Part of a small language model's weights: width 384, a variant of Adam for these matrices.
MLP neurons of a small language model. Each row is named by its layer, matrix (up: input weights; down: output weights) and neuron, and shows model dimensions 272-367. Each number is 50 + 12 x the weight over its row's rms, rounded and kept within 0 to 99.
After each neuron's rows, "raises" lists the tokens whose logits its output raises most directly, leaving later layers aside.

L7.up695:50 57 49 56 41 51 48 38 69 71 45 56 55 50 42 47 42 51 51 55 39 62 55 68 61 61 44 27 63 55 59 47 67 44 52 60 59 53 48 57 54 47 48 29 41 54 37 38 49 51 41 58 69 43 70 61 45 70 64 55 38 45 71 39 79 57 43 39 38 40 44 59 47 43 45 46 42 55 42 42 38 50 29 51 59 37 46 52 49 60 42 57 40 48 39 60
L7.down695:26 51 50 33 41 56 36 66 55 53 44 48 44 63 39 52 34 38 24 44 42 54 55 46 44 27 46 71 33 30 68 79 41 74 52 53 48 40 37 31 37 37 54 71 46 43 52 67 59 57 61 63 47 60 59 63 63 49 38 53 47 55 44 59 34 24 52 58 50 58 57 37 57 71 57 50 62 35 36 64 62 41 49 67 39 50 44 49 68 54 57 65 59 66 62 32
raises: ").\n\n", ").", ").\n", ")\n\n", "),"

L5.up882:52 65 59 54 55 48 43 46 64 63 34 59 47 40 35 54 59 50 40 39 35 50 60 48 65 49 56 41 56 53 43 34 73 50 40 43 63 67 60 76 43 51 64 45 44 33 68 70 66 55 54 62 68 34 58 68 41 56 66 49 56 52 72 51 55 54 42 47 71 42 50 46 57 57 31 43 16 51 41 46 50 43 30 54 54 35 43 57 54 32 33 45 31 47 51 34
L5.down882:32 50 52 51 34 43 55 57 60 60 45 36 42 71 63 35 62 47 44 63 38 38 45 53 48 50 46 48 23 27 43 63 38 59 76 66 64 48 46 52 55 46 35 58 61 52 38 41 41 44 53 60 47 60 27 58 59 46 41 57 62 47 48 60 38 55 27 52 35 53 62 40 46 40 66 59 63 52 62 65 43 50 57 63 35 46 62 56 40 68 54 71 52 45 55 53
raises: " |\n\n", " |\n", ".\n\n", " =\n\n", ").\n\n"

L5.up1407:36 73 56 40 29 50 58 53 34 55 79 41 54 56 35 47 45 51 60 40 30 70 64 64 47 60 63 65 55 62 48 57 67 53 56 56 72 50 47 48 62 51 50 49 36 44 46 32 51 68 47 53 66 37 69 66 56 58 59 53 67 40 47 27 34 63 44 59 61 72 39 51 38 56 35 38 60 54 41 35 33 46 52 52 71 61 47 58 50 33 34 36 45 64 43 50
L5.down1407:45 45 50 72 56 40 40 60 63 66 34 47 51 53 61 60 48 48 39 49 84 34 45 45 48 29 44 60 35 46 40 67 34 46 45 58 46 54 41 42 60 56 51 56 50 56 30 64 35 67 68 45 34 53 59 23 50 49 30 56 41 50 70 62 57 45 59 42 35 39 57 51 48 57 57 53 41 54 60 71 66 50 49 43 34 28 30 50 50 72 52 49 43 31 51 59
raises: " |", " |\n", " |\n\n", ".,", " world"

L6.up1421:55 43 57 67 67 44 44 59 60 35 42 49 57 56 43 52 52 61 22 28 43 78 59 74 70 67 58 42 59 58 43 38 38 50 41 54 50 55 66 44 49 44 49 47 40 71 62 53 45 57 53 28 49 57 55 43 43 47 56 45 52 51 67 41 68 28 61 59 54 63 61 68 49 52 52 49 33 70 46 36 65 58 44 33 55 29 55 38 42 29 32 50 47 43 40 30
L6.down1421:41 48 45 54 47 54 39 56 43 39 36 64 52 77 82 51 41 42 64 63 46 41 43 38 41 44 38 44 53 30 35 46 49 48 41 43 69 32 58 41 50 58 53 62 40 38 65 60 48 58 63 63 45 66 43 38 65 48 42 45 64 43 33 64 35 66 51 55 35 57 38 23 49 65 59 52 71 49 62 56 70 51 53 64 28 57 68 47 68 68 53 51 64 65 57 43
raises: ";\n", ";\n\n", " |\n\n", " |\n", "NA"

L6.up883:55 59 60 51 48 32 50 38 82 76 46 54 51 39 38 66 61 54 49 36 40 60 41 54 55 54 55 44 68 59 73 61 61 54 50 41 34 60 53 60 63 57 44 32 43 48 73 61 62 69 52 47 65 54 64 60 52 66 44 57 48 46 68 19 59 66 40 58 43 41 49 67 44 38 44 41 46 60 44 44 46 59 23 48 47 67 52 70 63 44 48 40 50 50 35 53
L6.down883:44 38 56 57 58 54 36 52 61 45 45 55 51 64 45 51 54 41 65 76 40 40 38 68 60 42 38 70 29 45 32 71 35 62 49 58 61 55 38 45 22 60 58 60 46 57 35 46 41 55 48 44 45 39 76 57 27 48 57 57 56 46 53 57 49 33 51 29 51 52 58 39 23 73 70 63 55 56 55 55 63 30 66 58 42 29 36 34 39 45 59 47 43 76 58 50
raises: ").\n", ").\n\n", " |\n\n", "inister", " |\n"

L6.up847:56 82 47 47 43 52 43 39 63 65 36 59 54 37 51 69 56 39 45 31 49 52 47 58 60 54 51 44 33 74 64 53 50 35 38 40 48 65 73 47 27 61 60 48 39 76 50 61 68 39 31 27 60 44 60 63 48 53 52 48 57 33 80 39 73 50 60 65 58 38 63 77 47 38 46 42 40 61 43 50 31 53 27 48 59 61 36 64 65 64 50 40 58 43 46 44
L6.down847:46 29 49 62 39 46 36 59 32 66 53 57 58 49 44 41 40 58 76 61 47 43 45 47 37 41 57 62 52 44 35 83 36 69 54 46 51 69 39 52 49 44 40 51 42 53 53 43 42 47 52 72 36 59 61 40 44 48 51 48 49 45 31 57 39 45 39 55 59 43 46 50 40 56 59 45 35 30 83 32 75 37 57 49 45 38 55 32 52 25 59 38 38 64 63 44
raises: ").\n\n", ");", ").", ").\n", ".)"

L6.up367:59 59 47 55 66 43 43 60 50 55 46 58 52 29 49 52 42 51 50 58 61 59 61 42 36 63 41 44 65 58 38 82 61 37 44 64 57 63 40 78 38 52 59 55 33 28 71 47 48 40 59 53 48 39 51 49 35 52 60 41 51 60 57 45 44 48 62 53 53 38 24 49 54 61 43 39 51 49 47 16 30 21 60 29 57 54 57 58 52 51 30 75 32 62 45 29
L6.down367:51 48 50 62 49 49 38 42 48 54 50 33 51 63 40 51 43 57 58 72 55 41 61 55 48 36 51 57 39 48 51 35 50 42 48 31 37 46 54 38 65 53 46 58 48 61 53 49 49 35 43 20 62 53 25 44 75 41 45 36 50 60 32 66 49 79 47 41 63 58 65 59 49 37 51 53 59 35 35 62 52 56 96 67 51 44 54 40 65 58 81 54 67 57 57 50
raises: "ic", "ess", "al", "ign", "hes"

L6.up1032:48 54 52 50 68 60 43 44 93 76 51 46 31 35 50 25 62 28 42 28 59 58 71 71 76 53 45 46 54 61 49 37 50 46 34 32 57 47 60 57 47 39 54 51 57 56 47 69 49 43 38 61 54 64 30 61 49 48 72 47 40 63 83 50 72 50 72 71 62 54 36 58 45 69 38 70 50 55 55 35 68 72 25 37 47 70 43 67 44 53 37 43 60 60 39 45
L6.down1032:52 56 47 46 43 50 44 76 38 58 36 47 64 55 38 49 40 73 57 47 65 65 40 37 49 35 48 60 51 37 48 76 36 60 57 59 33 42 66 60 67 56 50 39 71 66 50 50 53 65 43 63 47 60 61 53 64 41 42 55 44 49 53 51 47 52 51 53 43 44 60 46 55 55 56 48 51 63 64 60 65 28 60 72 36 44 42 40 58 51 56 58 47 55 65 43
raises: ").\n", ").\n\n", ").", "]", ")\n"

L7.up183:48 68 60 41 47 54 54 54 68 57 52 51 50 48 42 65 54 49 46 26 36 64 52 43 64 53 62 40 48 71 61 53 58 62 42 37 60 59 69 54 54 48 48 58 56 60 47 66 56 68 58 50 69 45 69 70 37 63 55 56 36 34 63 44 66 43 52 47 57 46 55 54 55 50 37 34 28 64 39 41 42 64 35 50 52 42 21 57 58 37 35 44 47 52 26 47
L7.down183:51 48 61 58 62 55 39 54 56 35 46 65 58 55 40 36 50 48 48 66 48 36 35 65 30 41 39 52 43 28 34 62 58 73 62 65 56 51 43 56 41 46 39 30 44 33 34 58 38 36 45 55 44 33 57 40 54 39 44 55 58 72 30 52 52 66 58 26 42 59 67 42 36 67 58 40 50 44 56 58 54 30 39 53 51 33 58 41 56 37 49 63 39 60 59 50
raises: " |\n", " |\n\n", ");", ").\n", ")."

L7.up909:64 61 51 44 48 49 52 54 59 67 58 36 49 29 44 58 44 36 43 44 53 70 69 59 62 69 38 28 53 68 58 41 61 56 38 54 56 70 62 68 59 49 44 33 44 51 64 63 68 42 50 57 48 52 57 63 39 73 66 38 47 57 67 24 84 49 45 42 52 68 58 49 55 62 49 42 58 70 43 49 63 68 23 53 49 47 31 63 62 47 30 48 43 43 32 54
L7.down909:45 41 65 46 52 46 60 52 65 50 56 56 56 59 59 37 53 48 39 63 55 40 50 44 39 17 38 62 45 30 44 61 66 78 70 36 48 54 30 35 46 54 49 55 46 41 53 59 53 44 45 55 70 29 81 55 41 27 42 67 47 49 39 58 51 55 40 46 49 56 40 30 49 52 68 47 45 53 33 67 39 46 51 77 46 55 60 37 54 33 55 33 43 63 73 49
raises: ").\n", ").\n\n", ");", ").", "),"

L7.up969:32 47 44 57 44 51 57 47 39 46 48 45 53 37 48 53 57 42 75 52 71 43 47 49 36 70 51 69 77 57 34 58 37 42 42 39 46 33 21 38 49 49 53 49 52 41 53 41 37 29 51 39 49 43 29 44 45 39 46 35 68 44 35 66 34 62 39 68 61 49 42 49 50 38 51 52 58 41 63 68 42 29 55 49 60 49 59 52 60 55 60 57 31 54 69 52
L7.down969:46 64 68 48 29 47 34 61 56 46 44 65 52 62 43 42 52 40 41 58 43 54 40 59 50 25 36 27 26 25 35 79 49 61 47 63 51 50 76 46 40 51 42 58 54 38 26 58 59 54 60 68 47 33 57 65 38 51 61 70 46 53 51 59 61 43 59 41 49 66 68 34 43 55 50 44 61 56 41 67 52 47 45 75 37 52 54 51 60 33 60 55 79 56 45 54
raises: "\"\n", "\".\n\n", "\".", "\"", "cess"

L5.up676:42 55 59 63 28 45 55 74 67 60 41 42 31 37 40 51 51 37 43 43 77 51 60 56 39 55 56 57 64 67 40 49 55 20 65 46 40 49 49 53 43 49 59 35 47 70 51 56 27 51 66 34 38 49 63 36 31 45 55 51 49 50 53 61 42 35 44 50 49 58 49 43 38 42 59 36 44 48 82 55 67 45 59 23 65 51 40 60 41 41 53 47 67 58 51 35
L5.down676:47 28 28 69 45 46 41 55 34 79 32 51 54 52 46 60 45 38 41 39 50 13 46 44 26 46 45 41 50 51 65 54 76 67 48 52 62 42 51 68 41 55 38 35 41 39 74 44 39 56 58 47 55 40 69 31 56 46 44 42 24 32 57 50 46 56 52 51 51 75 41 50 33 64 40 64 59 40 82 52 28 27 68 64 45 72 43 39 70 47 53 55 59 46 44 50
raises: "er", ";\n\n", "er's", ";\n", " ;"

L8.up978:44 61 53 48 59 52 59 30 28 59 51 35 53 30 46 30 55 60 61 45 62 43 76 46 53 45 56 48 34 54 42 74 58 39 40 56 65 42 65 48 57 48 65 50 41 43 35 61 63 18 41 66 47 28 42 34 58 60 32 44 57 48 47 51 38 49 49 52 45 45 55 50 55 61 61 35 47 54 67 94 46 53 54 41 63 43 60 50 54 50 30 34 54 53 50 63
L8.down978:73 67 47 66 55 50 43 42 78 30 45 61 63 41 41 50 39 38 64 50 39 68 50 63 37 51 45 43 52 43 44 56 39 40 32 44 45 52 61 39 48 45 63 37 41 57 58 33 40 39 63 12 33 41 57 44 60 60 54 56 60 34 45 51 56 54 56 31 53 92 69 29 56 58 34 78 54 37 55 35 56 48 46 56 45 43 73 54 41 49 51 62 59 39 58 42
raises: "e", "han", "led", "ent", "ess"

L5.up1134:47 44 56 37 48 51 42 73 39 27 62 58 53 49 44 31 51 55 73 54 55 48 49 56 43 54 38 52 54 50 39 42 59 61 60 51 47 42 12 59 34 44 66 59 43 38 45 55 40 41 52 70 53 41 53 49 54 32 57 37 71 50 43 43 74 51 54 57 58 66 49 62 54 57 45 54 46 29 44 39 43 43 43 57 41 51 52 39 66 43 28 38 32 53 52 54
L5.down1134:39 50 57 27 21 48 45 48 48 64 43 45 58 38 66 70 55 51 40 63 64 55 46 56 34 50 37 47 51 51 50 45 62 87 45 54 55 23 34 50 46 36 41 62 42 35 66 46 44 37 68 75 64 35 76 60 35 40 66 50 44 54 58 42 52 63 20 57 41 38 50 53 45 58 42 49 40 54 45 65 11 28 47 73 30 48 46 57 51 42 53 37 61 44 62 47
raises: "|", "Career", " than", "\".", "|---|---|---|---"

L6.up511:63 58 55 45 57 57 50 71 52 35 54 50 35 33 28 48 48 52 41 38 61 61 53 57 77 49 48 57 51 46 36 32 58 40 36 48 65 48 44 61 51 62 66 30 47 36 54 72 68 57 51 57 37 49 62 46 13 33 58 56 71 78 74 43 56 26 54 50 56 72 46 69 55 66 49 18 44 60 38 32 42 33 41 52 55 29 36 46 43 44 32 55 64 55 49 33
L6.down511:34 52 44 43 63 63 52 44 62 52 55 52 53 74 60 45 51 35 64 87 50 30 41 51 37 44 32 42 58 43 69 68 54 47 50 50 47 57 39 53 32 60 56 34 37 48 53 49 43 41 47 51 54 38 49 57 48 51 64 46 37 61 38 56 56 68 44 60 44 39 53 28 45 51 68 67 40 52 55 54 67 49 50 65 59 47 72 61 59 33 60 66 64 53 50 56
raises: "°W", ";\n", "°E", ";\n\n", "°N"

L8.up1434:65 62 64 52 59 55 52 40 79 48 44 48 57 47 53 64 66 52 38 37 48 57 51 68 64 55 35 68 62 70 61 20 50 41 41 48 63 47 58 49 58 56 45 32 56 58 44 46 56 45 48 40 63 56 55 55 47 51 51 52 41 46 81 33 73 48 42 69 42 31 62 49 51 54 34 46 48 81 51 61 44 68 23 60 48 48 36 61 51 53 33 36 30 44 33 42
L8.down1434:46 41 46 47 22 64 39 53 31 56 52 39 47 63 52 25 39 56 46 76 37 49 60 40 36 42 51 40 48 30 30 76 58 78 38 52 44 47 25 52 47 45 49 70 61 49 64 57 40 74 48 56 31 52 68 38 40 44 31 56 37 54 55 53 17 63 48 57 53 60 44 48 39 48 63 30 53 30 45 56 48 20 65 45 38 54 62 47 55 37 64 56 80 69 66 46
raises: ").\n\n", ").\n", ");", ")\n\n", ")."

L6.up381:60 54 54 48 63 45 36 40 51 31 57 53 46 47 32 60 47 53 63 51 46 69 43 58 55 65 52 72 48 57 47 26 50 51 39 46 63 34 63 54 45 48 63 29 40 64 48 69 68 58 71 43 44 50 54 55 33 51 73 46 51 57 77 41 61 59 55 41 40 45 35 73 42 46 28 31 19 49 49 58 43 43 31 42 55 35 30 40 44 38 36 30 30 59 56 61
L6.down381:54 82 46 52 69 49 57 42 61 59 62 46 25 36 54 46 55 45 43 71 54 42 46 59 41 49 47 46 33 48 59 59 55 32 69 59 65 53 41 49 45 65 64 51 41 37 53 38 47 43 28 30 39 46 36 64 34 59 86 52 48 60 51 36 29 50 42 65 51 69 46 40 48 36 43 45 32 57 62 28 69 63 48 67 59 37 46 53 39 37 36 66 47 38 45 64
raises: "|---|---|\n", "°W", "ments", "°E", "ola"

L7.up212:53 59 55 49 71 59 65 38 68 66 43 51 48 34 53 44 60 39 58 54 39 55 61 57 71 51 41 35 47 66 59 48 65 43 46 36 59 58 67 53 51 57 47 41 44 50 43 52 41 52 37 42 55 41 43 59 41 69 43 50 41 35 76 33 65 70 51 49 37 28 55 37 69 50 55 51 41 49 53 49 57 73 33 39 54 47 28 49 43 63 32 52 31 32 47 43
L7.down212:40 47 44 17 16 41 29 63 46 45 36 46 46 73 50 35 47 54 50 61 66 59 58 55 54 33 55 54 30 34 47 65 55 69 56 81 27 39 24 52 49 46 55 71 46 61 49 51 60 61 44 54 36 54 55 67 47 40 50 50 38 54 41 52 48 39 46 61 49 75 53 50 42 57 50 37 62 33 55 53 51 27 60 76 25 41 58 48 58 49 61 56 73 46 58 34
raises: ").\n\n", ").\n", ");", ").", ")\n"

L8.up1328:53 46 58 41 51 45 63 55 58 57 42 59 69 56 49 59 41 48 40 58 55 81 46 50 60 50 69 48 58 60 58 40 49 33 92 53 51 68 50 62 31 56 46 48 45 68 62 52 62 37 36 54 55 58 58 73 63 20 73 36 58 51 53 52 58 57 55 58 36 65 26 55 37 30 57 72 49 53 36 50 28 46 46 42 48 44 44 62 54 50 52 42 50 42 45 43
L8.down1328:30 56 66 47 38 43 33 38 53 63 38 29 53 61 58 68 50 41 29 56 40 48 38 53 74 70 53 45 52 50 56 67 58 54 59 50 72 72 33 53 35 36 41 53 68 49 54 42 32 40 37 65 47 52 52 50 65 59 44 33 57 68 30 63 37 48 38 44 33 57 66 34 56 54 42 62 56 55 56 45 69 52 30 59 46 44 49 57 66 47 46 51 49 43 51 45
raises: "ham", "h", "he", "ly", "w"

L6.up1501:60 65 44 67 70 50 57 54 49 58 47 67 50 40 49 49 51 32 50 51 42 88 53 67 62 60 37 46 30 76 52 53 56 54 42 59 65 58 61 59 48 53 68 45 54 51 44 44 44 49 46 31 72 48 58 57 49 32 44 46 49 61 67 47 61 71 65 54 43 38 57 50 42 43 51 36 39 60 51 48 56 43 68 40 40 39 46 62 46 52 15 62 48 49 46 59
L6.down1501:26 48 59 25 41 62 42 48 54 27 51 34 40 58 32 43 49 60 58 50 37 29 58 56 35 42 54 45 30 34 33 52 56 42 58 43 42 31 40 46 40 42 32 35 45 51 41 60 49 43 47 58 31 47 53 54 61 58 52 41 71 38 28 50 18 49 46 40 51 62 45 41 52 48 64 62 34 32 50 38 64 59 59 50 42 56 53 37 56 68 64 41 49 65 54 69
raises: ").", ".\"\n\n", ").\n\n", "\".", ".\""

L5.up883:33 73 40 60 68 64 56 35 48 52 49 39 44 44 33 43 54 55 49 54 43 49 56 51 56 46 41 52 51 60 50 26 34 43 53 59 57 54 72 56 45 30 63 47 62 45 40 70 50 45 54 28 58 51 45 63 39 64 56 45 50 41 58 53 55 41 44 53 80 47 63 55 27 50 56 57 51 61 43 58 56 54 38 30 73 59 54 75 45 34 48 36 34 57 41 40
L5.down883:59 59 55 41 45 24 52 50 57 58 42 70 79 26 36 37 44 69 47 43 64 32 42 51 45 58 51 53 47 49 38 68 51 56 48 64 51 37 43 64 51 54 29 62 46 45 56 34 67 60 55 68 52 51 38 62 60 52 68 41 55 33 41 47 33 46 37 56 54 74 42 43 49 62 35 82 43 35 39 45 42 26 53 54 55 51 49 71 51 48 66 58 49 40 64 50
raises: "\".", "\".\n\n", ").", ").\n\n", ".)"

L7.up1335:36 46 45 48 63 40 54 54 68 73 39 46 24 45 33 62 57 65 28 41 53 88 52 53 50 44 34 47 59 55 43 34 62 42 46 54 47 54 58 63 51 52 60 63 34 40 60 58 50 44 40 35 49 45 58 48 48 65 47 53 29 45 67 44 53 35 42 42 50 48 36 46 63 53 47 61 40 62 46 48 59 39 43 40 53 61 46 54 38 51 43 46 57 53 53 45
L7.down1335:35 42 49 28 12 52 33 56 55 41 55 58 56 50 65 56 32 50 36 64 45 35 35 48 46 47 64 51 43 35 47 44 46 71 46 58 40 31 37 41 43 42 38 56 46 52 42 39 63 73 62 70 56 59 86 63 39 66 48 59 58 59 50 34 41 35 42 58 55 61 65 56 40 54 37 30 52 40 31 50 38 42 42 64 41 49 45 37 71 26 46 64 64 51 48 50
raises: ").", ").\n\n", ").\n", ");", "|---|---|---|---"

L6.up786:64 43 50 65 55 60 53 48 46 54 49 45 54 54 35 31 48 54 50 45 46 61 40 46 43 52 56 76 36 58 53 42 56 47 34 50 69 40 50 61 59 44 49 16 31 54 51 44 31 52 59 45 69 39 50 65 48 60 68 30 59 51 63 47 31 29 74 54 58 47 60 50 47 35 45 43 32 53 69 50 45 47 50 40 67 37 14 53 61 44 21 39 30 31 52 56
L6.down786:55 55 46 44 45 38 62 56 65 61 47 55 52 32 59 58 53 43 41 37 50 47 36 30 39 45 45 54 35 55 62 54 57 58 55 43 42 53 36 77 50 56 55 50 62 41 26 69 61 45 42 41 56 41 54 65 69 50 61 61 45 53 67 45 83 51 55 49 72 57 47 67 53 66 52 42 56 44 58 43 70 33 39 67 40 57 35 72 45 25 38 33 48 63 40 65
raises: "====\n\n", " =\n\n", "===\n\n", "====\n", "===\n"

L7.up498:38 60 54 23 40 64 47 76 74 57 53 44 47 70 45 51 56 35 55 39 46 78 87 59 46 49 51 39 62 59 46 52 56 51 63 37 58 67 51 47 48 55 37 24 51 67 45 46 50 65 33 45 36 37 53 64 41 49 48 51 67 70 56 32 47 39 36 79 29 54 44 56 34 54 44 54 55 45 34 40 57 48 23 54 45 46 78 60 46 36 52 39 63 53 39 47
L7.down498:43 51 49 75 63 46 35 34 42 47 57 77 56 52 58 46 58 49 47 66 38 46 49 57 55 39 42 69 29 66 52 38 34 48 42 75 43 50 55 50 51 53 84 62 60 57 36 69 57 33 63 58 49 52 70 44 46 39 52 49 31 33 59 55 36 30 43 47 46 41 73 44 53 27 49 47 45 68 58 50 63 50 82 34 48 42 40 48 43 64 45 63 56 81 54 46
raises: "\"\n", "\n\n", ")\n\n", "\n", ").\n\n"

L7.up1222:61 52 36 58 50 69 43 50 71 78 41 43 22 45 36 46 61 39 34 35 45 72 61 81 61 54 35 50 71 54 35 48 57 37 59 25 35 70 67 65 65 58 61 58 66 61 57 44 46 56 46 39 49 56 45 43 44 63 50 44 64 59 69 37 55 46 54 60 60 34 59 60 56 57 43 39 52 69 53 52 49 50 27 30 70 53 44 57 43 26 28 62 54 48 46 57
L7.down1222:29 45 55 35 41 41 42 34 48 41 39 49 75 59 59 34 45 59 58 46 56 50 63 32 26 25 50 49 29 36 43 53 44 55 43 85 47 26 49 47 62 30 40 55 40 45 61 57 62 62 51 60 51 58 63 57 47 43 47 58 32 34 54 36 50 36 53 43 33 34 56 41 37 46 52 35 34 31 39 53 61 47 61 69 35 47 45 34 63 53 68 42 58 47 54 67
raises: ".\"\n\n", "’s", "'s", "\".\n\n", "\"."